{"head_dim": 64, "norm_place": "pre", "init_std_qkv": 0.0279, "decay_fraction": 1.0, "dataset": "wikipedia_en"}
MLP neurons of a small language model. Each row is named by its layer, matrix (gate and up: input weights) and neuron, and shows model dimensions 560-655. Each number is 500 + 40 x the weight over its row's rms, rounded and kept within 0 to 999. Numbers have three digits each. A neuron's up and down rows have the sign that makes its largest values positive.
A block is one neuron, or neurons of one layer that tend to fire together. After each block is what it responds to, as a language model described it from the Wikipedia text at the highest values.

L3.gate519:489485495568533582529495505477492508502590470486548553484479498462475479506456562544503522434516512521498475500530515495513455547488508465467513479521491445509452496466478530533461457468457462490522548512513487510477480546490499536486533556493487457511523544471497512422482489524443483544
L3.up519:470528496503457517469423452566484490448569512406501514504530520506522435501451515524478439527473492538573505490468549479557567541491526460446513429558511462458458512496482423551503508514482463516397454561443570494534498414474506508484540488510440503491533497496558513490505548481488538479
L3.gate1222:496477447546529498541499510481489436432453491510545571459466512512515499470462502517537481474473450533530515463481465493544486499437472478519533491533507498479497452470486544501468456552500461483541569547500527476515507498540518534473527514549493522567525520467643423613555460505448505459
L3.up1222:484580561549593555543493577550486497461468486498519519450473467508520546505459514508565451463470511483511424480451466541525447491473426479480585528492481462552522537525456451478493534473509475504465552522494516508541484493475517555535522516479472534513506552455538517469538455440504460485
Generic category nouns right before a named entity or at a descriptor's end, e.g. retailer, group, side, band; also table cells and score digits.

L5.gate133:478436480520516517498481539563503504509548494468515452491489490452546557539448454517517508493518521490473459521454467524524506470537461505498508598438462486593408543552484507536487485578507465454512475523523493515509537452495560510500589449508571473489499538464517498486527479481514487531
L5.up133:480502508525525585501430556483514450494547520466450466521466438478470458410503544509503499528525458576429487537483537483524545466471503530543506452462553516506439465418493463493530511500464517541481522459497508561588478479501500460478479460519543532524469515505549429500520496521481490522
L5.gate373:511531523507500478439531484501526483472461470518470494531426481437558540499502562539526496537447462521488452376502502435517531549495549591486507448513499506548504498508457545581479496504493499452520449477518524560521600539455459587527516505498511537485549490486494498492508410476493510553
L5.up373:536438502530474518509527533483436537518476436546515553511521498423437556475530512526503507542485540423499498522463526571476573531474479535543510491483531483498453437497514544485538519473431378549495478457486507597516557514425515455528490505556566519510475484486462477399545471482434556473
L5.gate1445:523488425522453503523537501531491465458495486514468587488472445469467552488498505468519490526476542509484477463477489418466490441489513494540460588526516529466459492466551529527495464465481505474540525504451493563420526474405502462569546547526582479501492511566464565474491510531489446457
L5.up1445:482495501506582522514565395482503458470462500542484489438463420525541531502467486440516515444493559514520440457445483473477535531600504515482488442485601497417459472511505496487516457506446496483582464435517513514500509534498475541532518461474545549483488517508587444483558501521478507511
L5.gate1522:497530507497498495587520462561500557530498508474462492438570426524468540428532567532513491529454479516588488470499558460508569514527475466482511521501538486531459427556485495496490440497539394547485459492480488539477502529469541542488483521491536473474425486447496490436475588508395465563
L5.up1522:506495508493572463464523581572510484567504495510600531522540540535589483474509508482447525562474483474525551553485490485526442398528478467539550564423532436456554425471493549556518443506517524498493509513497590442525445519536442492464509533468466505511478493540496464488557542501494526511
Head nouns naming a type of organization, publication or place after modifiers, especially school, schools, newspaper, network, station.

L2.gate272:519518435580558437448491480491485508468556505477521535431469462504474511514435440524484483522455559548462448559476522443554496437499541465474493440472513414441489478557491484536495475532539506459560440474546471547525490511542471501497485420539507498471503457446471468540466485580504499502
L2.up272:514514459510562519491498495508475477495523400476608519535544510458541527530483431572515606439533491512477439498499467464491512434477466483527511447513478433503453507572461544608550598460541601532529481552586525463572438467455535462550444449494490533575497443457489455477571520544459451500
L2.gate387:472463536492551509474487480488462507453524514524536496522556505470547482586475497510484471481447407481465420505456575422571507451564546546518533535400473568492504496515451526501506497572476469523533521418472481523521502448498474552530465463495547520522560528461486526486560488460566518505
L2.up387:437432611489431461477470537525504518427517480470529592578502506439521517515405487466493473504482501481471521544565510455592540500524485465556519540408440539493463546450476520534456511516506502499518552544472393576476488536488440495519476603485465445460430558469460515546460553422483440465
L2.gate1161:493532532563492553521530483513522483511508493451481456599421436534467488560519448510459517488579636445507454504463502487474485470448557473505489508471546593417437456554452460463520417532487550456490507463515496493517500456431533529446489498580428500523488457541469494535510510511464467512
L2.up1161:535528545585519513571523456544537455543508537466488480563476452460518477531651487499444507529490671532448476478460477508517499427407545580467548521507485456497530484550490460485530561473497496534510498499454474488496487495482498445498471445488527542502429456505533514499574464536459491491
L2.gate1168:504397521483527519513474505450537539563498504581460462553528474576457508530507548463523485510441548434489496499466506518461556441465495471513513509586454550583555530505502523520485503564553493470515526458508432530541511465546457600435451492480468455506432450561465481589455524512468452464
L2.up1168:428452438557452518474490552518536523566476504457438488468466406462538525560510523473537551484518533537518484474482440475515499463450526423458510426579481485513401538549507463473501467454527532603483506447463487479599532520527494511539475479467466477444414390459460477483471533469514514552
L2.gate1230:548511523559530430500526477559495509516491523467462516451458572506413511594566551504436511419529574541500452496501511469507477451525472534450456525512481504478537476488489453450514447538505493430511509419519454450502536502451524525505508443526448553488432490514560504544505473485583518472
L2.up1230:527506512508482489463445449480544601519481499359502506487487510578533501511529494470484519467445574456544405471433466524567481487533484490451542456449549525418495468496466454430528497529477411470493529519402593571516528505467584526445481503523442510453518510498396532461447474419539547527
L2.gate1426:448514468504522535457469501416500506514478492495519540544482528487469497582508557563516519456536465511506496493496529530500460439485457503444479542505451542467467509457533533534496509505545425489451432491475513496442481481519507555484553510499530524485522510556456449505510486508504559439
L2.up1426:482571520508514511529509475516537428469529488487522476445444503574454485535539493556431460525519529525529509534455409539504500408487434582455527560488504560523472540513455503551484491461473508440637446472561478510508502530516528476522549495486536514566518489455444402503531528439519529516
L2.gate1787:481523505552549535474542573473504521481511561573514505550436459521567517517494454498467483489497475541487453465560525458504513518521530462507471493503475427469507509478505481513401463558529544539420534484527453498555507510486569485532505492538440489531435515453577497485434486503505533554
L2.up1787:508435509456565471506502459502519487499414504447540456529474512492514519559540544506569523460500473529517457473499491415545591515436559433483488528557515489518519513515482491434452440509521452517462534551505461450542519517601545469499485490361515482539505487546536540486474486465509466480
L2.gate1868:439545423530517583472514584605440481493496539476488576444495516442415437445527447459517493492485515536454495479464417531534551471502522472441468453485517513522478452472504533490514497477457516509482435531458469479588505456430474488504496535461484514514474458543519531518411421434456487535
L2.up1868:504534476413535556435490542529486454508479523506547555429502501491462482492550511484543463498457477460505555445499484504536500450538572476467467431449492472561492530524511536369497468505555387529521549421432480542523440421452482480488584485536483505532512535499513531493515527556383508528
Commas, and, or placed right after a noun (often plural) in a list of items, e.g. schools and colleges, genes or products, vehicles, weapons; sometimes table pipes.

L3.gate391:570487469475459458471495529480529527553475549545422376480514495459500498599537495497457514495460471484500532473500435505542501482471497434526495586452525494511499412463550554482533501545560476538506456528499480540537535551493570554527506517483565487489524539516493503518475511531554526540
L3.up391:470439536471510424521450483542522503524460503508553472511531514571486490524436531482538394483492476474503541469456521514445542567520512450508436570551470531450514513452545549478470493495463507494502508486462455533475607549546510570403584552486432499498546485461488519504391542502474471424
L3.gate1578:573396513495423517480488548490509468485487527465500479509485511475527476441528474456509559480426463491516499519515460485569535509424455480499507464421460462505540535533521512454431552541522476502447576525542555492499527503490468448485528434547456458500532458515539545489491603498465477500
L3.up1578:509467601476495514534526466495484489468487531448504482550518545493452463436546494496462533444444530497554562567554449463498544419486433525510473511463478449452471468482544482471482552496561484521405529523521501509490486521553513545509492543502539458505485461530534544464504470477475511496
Fires on prepositions like of and from, less often in, that open a modifying phrase after a noun, as in Wild Men of the Woods, artists of color, Lobster Man from Mars.

L3.gate58:517517611546534490487555576478527556398569533514559445497491472527537511506524469480488447544453498539474471534536437466515501530489592496458541440453566498534488483452554482487513518450500495463460497523480465493494542499467442530513447490546475586577510479539508470562541453517538488541
L3.up58:547502545521554519549464512542455506531570511531476491528504474612475582499501506470465486467561537575475461557493536393496495476465475532521528446577556544564568507486461526584512510435479531514459478377499451488540507515519515444493528547537562457484567463523525543606590484599588470510
L3.gate1218:506459506496477466486465551490535523504506529510567548483513470491500513461492512479522517482455400562499477489506561525507512471478508477578532443501533479534511444517494560533554554541551480478540458418442543556598519557561485552523511510507454483405418494459444468542494480499483518453
L3.up1218:524516544549450449555496509476499531520522490468437500476483495511527471447500519501541502577468456525501492540479556470523499454552545433450469439579557520467515499573479462691503487495453509463439456471451539494534435467466479500480510492532578527467444443513481506522527449474534503476
Verbs or verb endings that introduce a following clause or object, like meant that, announced that, envisaged, suggest; also some prepositions and final ID digits.

L2.gate310:517465506473457498522502556485539510510476516537507460487480436501534572474464487503492474486550438522462557545473536479598495538487555472517519401506567509534440508457548436564500530479522554457474520466485532419469573506466466483456543484418565541570466498461528545488516450548538486514
L2.up310:560485481493522498460496521522466477487467546512504499474468482433504485527471494461541539528446427493473484570474575455489510517532482461513555523499493531418513473553506557565568542473518536420466528560552520531556489506468432454491503492515552487512389461538433503474563491579531448509
L2.gate355:454531483471533429547496528474461489459476398491581537508482466510504485479551472506481426462514495622502491541540452505493478503518483479487499527532532489422476518448586487511462489517485573474516464481503461531452480541501483467526491563471517537490464496459507575532512464510485418534
L2.up355:476419481527501561429475536464446511471512519476430453562485459559450524462466523466508525457458436481481540527491458462519471513514559492618486534468486511510505474428489439534448450598528513523547559478559496502542453481469568502504513496506427508519516506564526450515537430506471448535
L2.gate567:465435519508550482548514494503476523539496555470493451500453503432517434504480530534471491583537434591495452501483558490475450512489482536470517567460470501530487475520487515514444478532453491467492540526453530550543551520470450465560488448507537526509520573530538510382442432545473506507
L2.up567:536477545507503451558599534442482478390495511483512506473544488523482517574463482502548539534404476462482506546445547433509449536497459445547563498518605557497445546425444510486453466533600539490511586451478521476509570532502482529535515504473461497481550552509510483564477486514546474482
L2.gate949:488531506498504483514539595528464536438502523545526417516490522570525512467498547454491406524391499507532515468607482467455441464499473506532568535525521509491499526551473501485495518476555486510450465443533479513510541462475482525475482502518497479489526472475483545558510566431556499450
L2.up949:542484472477501549530519536465498513583506486504507515492475512547438490524464485518537511541498468475469447527436470537465501539512484526506462429539495484539575453541551478525509439526462503552500478548496471503526527497420431557511536509514598476545461425448493473473462458443440549486
L2.gate1213:499603454451493484487512496521454488528516481511468450556516457458592464537456414452543543474492423493451557488497450469561433533506570483539505496500479558537484527457468450495543517508530512537469479505471586414472483401567564533509513467504416459532541515574562560521511490482474548455
L2.up1213:552515487504480436506544484520536536533460499532500441478458471518527453472500450460512570516405366543478574564491494550494555471509562466521519453446534548520509510466500543523513543497490491512526547468483506464525469469493531474479480511508498473603404558549499492472491502524413533452
L2.gate1347:544487520545449524463523577475482452527496559512482511465528474515568487587474572504518521526464550599431436524485486520494520460475503530458498498468540553491452455549583468510421492551566521472492532509486556501525471490513452483484475463526542561490463466505507533551510419575520466543
L2.up1347:493546515525527561461468492523532532507433492497524497547475496506599465540510513553478461477478444563431522508462529580510532497489592519518438466489547562470407515488469555485439508515507551463493464499430468556453496459445439439522496520489471551492449448491448471523497480497523468559
L2.gate1608:502491432474497425450450545519460471524441553511523530523532474506520484527499528475476435493510450546497532558485496457518412567578445530483441513494512565492490467489514492461433441529478525460455454497491510484514453549543476563537503508492498486545513451505521503490521498501487517429
L2.up1608:515472582512541485533555495478451416515491529433440516498458542546498480534421508492557488466539505547492491536523491495541509539531499524426479510536489535493513511507527515547508445586495442471497529555502479473527505556480475533518471450451538519475507466561533520499494536411506537487
L2.gate1832:517517513456447474433443513534527444503488525448536543481527467501538542522387504504517492502481462546356525541447516510491506422516505477504551464485527451491459469478504544519534477429440532550515489464493524460572471521547479460550506416535489563547478528503439453510463497553487522476
L2.up1832:504485524516499535495459475501510584470479553485497468558474488517474464520511550509465481474508585516457506460475448538470455485495537552582443469497540526569490541471504432495449420536476577477380478474468494537483491533483503512532606510501449437530490464505532521485507502519554591522
Main transitive verbs right after a subject or "to", just before their object or clause, especially verbs of judging or reporting: found, sees, described, consider.

L5.gate900:495530573497522471457509537562573571518444574490534479482503483508530509506530481395512479475564479501436462459421501491516530532495490467463424465523505536503506461485426479535505487497587536477534517440448488474496463496506460531502565533494542510571458449432524495500469513525490516527
L5.up900:417544512513506497512457547585497528547480540494526525461427409538556495519514515486594516525439465587521520495475505498437492510487548553403401471473470537539540430513467460553469511475543562492523477457458572525493538472555427521469517541497533568485448495496538429600461537449490562507
L5.gate1748:507528553494535486484459563501481472507490491447521521542488458549511475503441542517455436538489492536497529517441515516540472491562467531535498484520524489503543485462562515505510531583474612526514490467505502517541417480539410480499539434426580449503454520397464448527467486571551477486
L5.up1748:561544464492525412533522430521478522540530554503490519456471495487507493598492483490533447546515427498467504577482425575463512491485454463480499446456476510474493567519545560496512478521443544438503558426510482435544425528530477504477548445448504480470523496515488448474465456557482542420
L5.gate1964:532472581497552505468498497526538496460463551492509466426516412567587539575491526439546498547437483558470457559556488540497562558482505433469532534507499543397485547498541515523518489488576561470527551492515525484460523495482462484498518532482508524532476476517505490470559513553523490559
L5.up1964:537464489540488523439457542502469435414435496487510551528463476581489479439530521513531454551579456474523409504457490468558513506500494398550554456453542466482532471420436431523493418473531516527544490501452512465535598518515469456475512532481435513531499545465491529492500596459517530485
L5.gate2034:587498439496556478443519487545522488478497475524592511482475469472511554522493518496553517441515482505461504602506524536533483443446439505494485506493492511467480577544493507595517465573541598513600527474528522460528502458523486494455493505470494450545505451447461457530541508520499535448
L5.up2034:553591515485516531481466502509511521481513436496560466445449459460493558582463456524506489529512527459614496521474579479510483548466445454557468518530505533489579457516502534502557520544507567509453483541554551541492481483438481504557474464489469460521489534465532463481568488470597466523
Main verbs and verb endings right before their direct object, often after a subject or "to", e.g. refers to, underscores, make, described.

L5.gate96:500504550540462449503394589636437525456484529508534461474468513484476433505487499507470486557551491510449562513511429516462573467485488453507506445528480524550532404492488506497583525476525513460449534494511564451523546520519502543511530482574516527564571488497562500545491481464527549473
L5.up96:516532544536459520521516482574491522561472495514500465489484533507518526420591490473470477561521483532511481509418484487539566433469481404530549397500526469501534470520495492560551496502499506516526491476542464543525525453482583509568517549491490535548459454421537537511483509434541515494
L5.gate377:438587490475498554517417555497470526558508497513485531490556478508557435520524481492513453525562527498480482494467433484561554492506486513465486454508487528562492510483530528524463557467511472543527487487523444474506504510549460563479502507465464551527493467447507518528474545461512491564
L5.up377:478495458447494555561516490587442524510555462556536438530502523477526383496501521548471447499543509551453520507477426490480497445547510504562468458556479524468484453470503503472436492481544410526451468484502453531538510517500487458563489549501404556545504520467536470456414453499562433491
L5.gate426:539485536520494527556508580533522638563519539486528508518466440544494544541474510511520433499492491456527498470419520461501490496429458512574547490457446502477500468447510539440444522457570417500436496468491439523477559442501480543458518512481497498545551531623533540553464443489553500476
L5.up426:468506436476500503509522493555466520401473536506521523453492542495479506539505464538548488513496533477481547492541514487473473568459514540576515442619468407464533555536457480472479438510505508465490477483488479546464492505489448498472533517485523523460512522527456490462490541469398527412
L5.gate2033:484463481512461533445516565472506548478511474491493509505528511535494451567537564479557478547495484467508452459479453476462489455501515476509468525500486565539486552553551471477492446534464541472570567455536482421500476490447484535479606557476558520499526489560557526460433534519523494488
L5.up2033:451487432556419507456523528525513568479505493554550518518461449545490479529508483478426458447518471499464456479488502434510481511443522488508464532606532392526528498572549477550447529497481539499490461440518482539552495462513422544491497491479554517417496507564508477524508511432460454496
Commas, sometimes semicolons or closing parentheses, after a long phrase or list item ends, usually followed by and, which, or but.

L5.gate37:443565550452494500441475495517523535504537474457505523501463501515513430508507460400500455547518398545511551483488472497511451613580519512474475491504502492522430508535584458504502548485539570534484475472524445577435503521470460512491539494518429440477410532531567567589517510510468541527
L5.up37:481463544419561504514493494453485412519492479489493514465557562477556509526516520457509496495533417566455565564544483488464535519502486483542506406543479488549515489551520483516477520496546504451539472494541492485538401490483465475487534461500512502542504563453514481557538546482497472526
L5.gate788:510557441504491458466500569507474444478556486501476518489494482512568496527479455478536546539496517473433430515578420526570479462442446503560453440562533507573543511494519531507553509494486506541493450456488473462441499557481505522526404444579478476462527465493505459513411533484470502549
L5.up788:532499522413487565567520445504429587483494517520500544482530421535510410426515457496476528539429424497418455496529505566460547585520494499567501534528527466532505522508486442555504503516451526511521506471455489449474484444509520499511489480534499589522478545495439445493511474519461553504
L5.gate806:441604476506430467526560534515447469449552531459481524500532479469489542454450429530448547543570458469496517502547555499486427510470527509561472533493480537463543447476479536515491491586420511538456484557525485460520530453567466516567511415579505427557478485482553519526512465453534557423
L5.up806:535495463405527561550431480493475539490509536466558506435482535513501480537500492482482560501497458384466489541490448513484400459487475555497426550484500480502491538453533499525505574519491563571543514556522596542512495513468509558506509531512483473414455427447484451524427518490483460545
L5.gate1047:590414533513504493504446514531520502501574518492521473427520550481539530562538496503451472556481431551557456496467437600649471493561471515517420511473471492497511517509484540437527470570562521441503449487493505496510446500456486511525534508488538479382566494511493498612431470464494440491
L5.up1047:475526444458480562507463563623515442483568492488484478499539498467495518446529472448385519572456516535473435451430461528520518517472525548444493497466529537464519494424573453535553495498510499506532472512462470533523511533511515520568525504549581461532533508550485520492490564507510525539
Articles and prepositions inside foreign-language titles and proper names, often in filmography tables, such as de, del, Le, El, do.

L2.gate96:503522532471522535521466461491534477443477528481500460477568517484530484518532510491523498508492434539509554561497523546481488438527396509535444545471505524480476469490531513510527510472469495509418428509479512582565456508479578489573472498502471490533511513499521504501480489451498506477
L2.up96:487506530418514476501504505509511521481437474521478420452519482487497537472446563511487492503498488497506458527527434514484427477488445493394481504473511476545488526456493521556545499502506540558495533446485496546567445567496475438512503472526529469465444541501464472559506502519477517470
L2.gate260:500498505537466503514516537470527434542552502582580483481553481479469511484506508533617540538556449483415506482534498497526501461489488463470527429527483458542551507548536507523488543435433495535543524516458502484521452454517560539535475541529515499504453539517517482512531525482451446500
L2.up260:435514491517523522496507582512536428501475527488502483471526541461488534500400428572492518561502453495573474503537491527496441512454556466499520528516498574407455465497555503447540482570476487631465523586479540482540471508505521499578522523495552426499475540469463524545472484546571501464
L2.gate540:421459587478500525446460509500541558509455488474453491491418515505526514499472470518494546531409479473579500476524521464505496386510463589483491517458452504525529478542470481504479494530406454583403578481488522568507474533496538511547546499459531525524543537483558571465444483472528506466
L2.up540:533448571526515496500560516505487497492478463535531506428518514522435470506497431506483600549469529528458466491456503496518489486495516521483512537443567541480535499496556435575569446524525536481460577568506563466553472478588488415537559544420488488499457525479480536519464500453547522487
L2.gate865:462476510537529562506469381607441505528531518523509567533564508498486502499571516526536431539513531503505492546509494502488458477459515477492429528492491520526525499451503498488468461499507525509544502494509520520513472508488512510542504527458528402498549558448485475472504462489497503518
L2.up865:513473492471567468573566485407492473511519514516450569442512533477572546521546525499583501469505453598519469513467457454477562475483512578513507523517479532485497544505488521523448434498523531467504552558479470474438438461465544479519394523492510436525517486469445484469535456503511570526
L2.gate892:501363532459554445470474529549503491480488502460489532470551483443518516487430542526491505514478517488557568498433541492562573498513489452508481455463490533519527550459553527523466427463492483506473512469467538570473606507502516501523505449484479494532467478477492475435511512518537491568
L2.up892:498454430527444467368489509433549544493508463515488556506527409541458550543532601497475483524532465470472487442485571505483577446483445441539484513516429510547523474464508487490512471544458481501546520516540420492456476494574503568501461498501499446454520502489492453453442504381498582470
L2.gate1078:530436525478494473552483546510487511532527473518494500542475499485597470509518436571523466514515414496503402550533488467472499381511502475554447522442460410571472442449519470451470616455495447498489515489535490458550496466507491514520526428480477513506512525479494503472459492511536476489
L2.up1078:493431458502531452526470576477480511499458547514521488500580405477508501503580511418527537563514462431444538520519482508480501524477479521465473580484434420531498421480513540488453507488537487512399524494451484624496575466538504523489540470495522538419538510521514523500572481444474492482
L2.gate1884:468535488580411507517526560425546496532502513513409520510446456473446449477484500529481508576521505600481424481525477506503457567505505521510477453517468502492553457440550513484531573533507477477496508461513511542452425535511464577554505434498512515440531512514455413442429465547523482522
L2.up1884:600432490459434531511527499471452544478556480512494464555438467489531504454443471463477485528498454470528470531489459445529522518488464570452530549535505482511556503511466473487488450505458481513515518509518498503515550511443507511408534487449498478434596503527504466454516490491479415478
L2.gate1905:482497536472527386504587498484534490456523420527487545499446501514518537457488464504502479492428431527502450475562537479483529437502522471513479554434448557483549478517547441488522495516513485559529476483432547455373486585460496486469523413525483515419601562458496535500487455548491510478
L2.up1905:454468472457462535556530482455486502505505448527504503511367442508514499511469529488480479521504470477489435482490515510409529491515504559529481495522531551444494437472487489473516469479449496419441514483505582490465523474488520559518512508499395475450573471579503421464436516442529440511
The preposition "of" (sometimes at, for, by) right after a noun or name head, linking it to a complement, as in "species of", "Bank of", "College of".

L3.gate1114:534514475499455538467564539497517520518479502500502528513543556541511494480517491436497540515459567519516533472541456471532538484456489549514500477467461542550503384481501485469514524497488511527519504592560525539486581439544580538505466578460452545498480476615475474491530455487540555481
L3.up1114:544470498486555556487479495515467510464549445486482578470436405526551505532506456446463459454512467550494478469472437523487395495417536554499431452466471469496570502509496488480431515442463481561432472590482553494454531415540442530449487544537528508422525522478511488517511428497550584525
L3.gate1379:496531538477504517519511433532581537492553516493512449469468475482453495519596512500452511504493514465438529472465449444511495449542539480508456486486480491473505499538550414435587498563468555510459484504505481414554536485518454546531547430536467522498520493532430508548523528504446508502
L3.up1379:528528515537438541501509467538563558553512538508566506459547519466560482543512459445514556534555543435513466502438487512553471425498559485467521413493513499524496508591511497431509441454481444555525489525480571530530448467500491518476536501444543496508482454523452412484477467501601513500
Conjunctions and, &, or / joining two nouns, often inside titles or job fields (Music & Media, Food and Drink, radio and television).

L2.gate248:480474568524491496611546436532476413429535526535486478474494544537470599496545549501539520516552496516535513532576507555498504483548538552502549495497464530581436547477497465462510518543426500530511529409444547548510573522470533499543511570512494418528474516456450462414474456505546517469
L2.up248:542496482505535587501469576560432464502503541525482439464458508479481525471474485562513484432473479498531497546503469517447488481485521502462493447473554511495439552531499540538469542417539427446547510523498487490584513606467457419529540542476518567562459538455496402505471530520436472500
L2.gate293:509483488509517494524484489483492517462518511509504575472455480509463492504437558579456494505525525554546526522501534421568533432508496484476503550492490528557495474495493459526441501536457514507499522439479518531499504485544515545491604574490548523488557497556485491495518519487508556481
L2.up293:441487507475439469538482541460466558475417518525564590520437500505428569497524549516575527512498419489458495450443523514537472529499585505522545449552479559515461489512559472530458398477505488453540491543498547565476532525450550487446474519464554489547444463516536458517456501498519437546
L2.gate761:501451486418467446534440482546527570577476502508545568472488473496548526442494527529463521474515498513473488536459540498531568470469512491557488456554509497536463537524442484470526501440532530483553415527572566466494490554478471474517527397455510497506514522576456472554405504519527570517
L2.up761:490529534457581497468517535435561495518525465474533577504555489510542557449471472506504522482495508508485515495491520548584454454450474494468528449567448472461457518485527476466471442567495532493520477508527485463504543496505498494482487547518493563444492523476507521464535427507449544558
L2.gate1245:525531511525485508574494459496459518446496527413539446514469536529513532526511486515606458457487513468558508478511561490444555501559476520570600514501552538526526546557451510483516493502437512490529434483518505530458541451526603516538459475505534493516506485445496510500431502503443557456
L2.up1245:522480481534517474553563368519522493540471497508488490517435478504486544491488472461563444433485484510553462436553555421513446478450405543476555492476467477594437437512510505540519584501481486558531543424516510527487567609473518517497512467516496507526495515498524557509476527533526547550
L2.gate1344:517546433489482517520490417546534467449466460443534532498451434501518590475588494491431518516524440476570508478456548524585479468605509481544544471514524545490521528438468506480540522476479519520544492475528552558569471519499478457488609392478517496486470434523498454517534531445476494503
L2.up1344:536569492509476507493513536463471461456552551534525494465525513486497474528517514484521524557505471420476470523531563459444516510444464484435487604499495503520459470541507460553431547499498456487451533504441530526482532498511467463541483500470525480428516455506529584445505515490401514527
L2.gate1393:500461509563450437525486492494512485501617617482493493477536458520484603484482497576550489504584439529576412516531499507534530510526557512482487483542548556466499500521538488473543426464506514565506468509514534469449421568490469502441532533505533508484488540533539501539544465523496489517
L2.up1393:529515473504497497499512421498524480543535470476551490459430460494490440507487476527485479438449516471599533492534494530552493400495451500530477532524450497476515506457441519490590528480447451507516494494427473540460490519635497444524519497498515527522479492519541505500526564449502473491
L2.gate1557:485529422561479482489454468525495485494506421399541488513550481466492481501482523528441472535464586485537504458431525421506521520391525484440514482439559468467505538539454480448562479481444492443570496512501516542444439437505512463480524502419538557468549523550487499452486545432505493458
L2.up1557:506490538448521485567535512523392445490509500493459559538529529513536440492537481509477539527506457469498455490435571502593513472568497451584435455499516492554522490456509543484492452474494453478519492498498561507490505499508508553539479452500532532501546477462502414539494518521447493438
L2.gate1726:476472593491538536539537568514447468469489496453488459535514574430560617391453497515588502450466482509578419523479458474554478528452540516508495525505540531550457579455511509486516503488532502485513507460498507463471471485493554496532507424498521488532482473511511504494519491419478482553
L2.up1726:536474498474530471510445524517456488448453565525510484530409549483503546447505497545593485546498476540484497421492512507458529493430622493484486527566588496441455449532507498496551449475527458476506496454478466532400490468480565494513521560512449471478520453553491481486517466489467445552
Head nouns that complete a modifier-plus-noun compound, such as shopping centre, office manager, production team or spinal cord.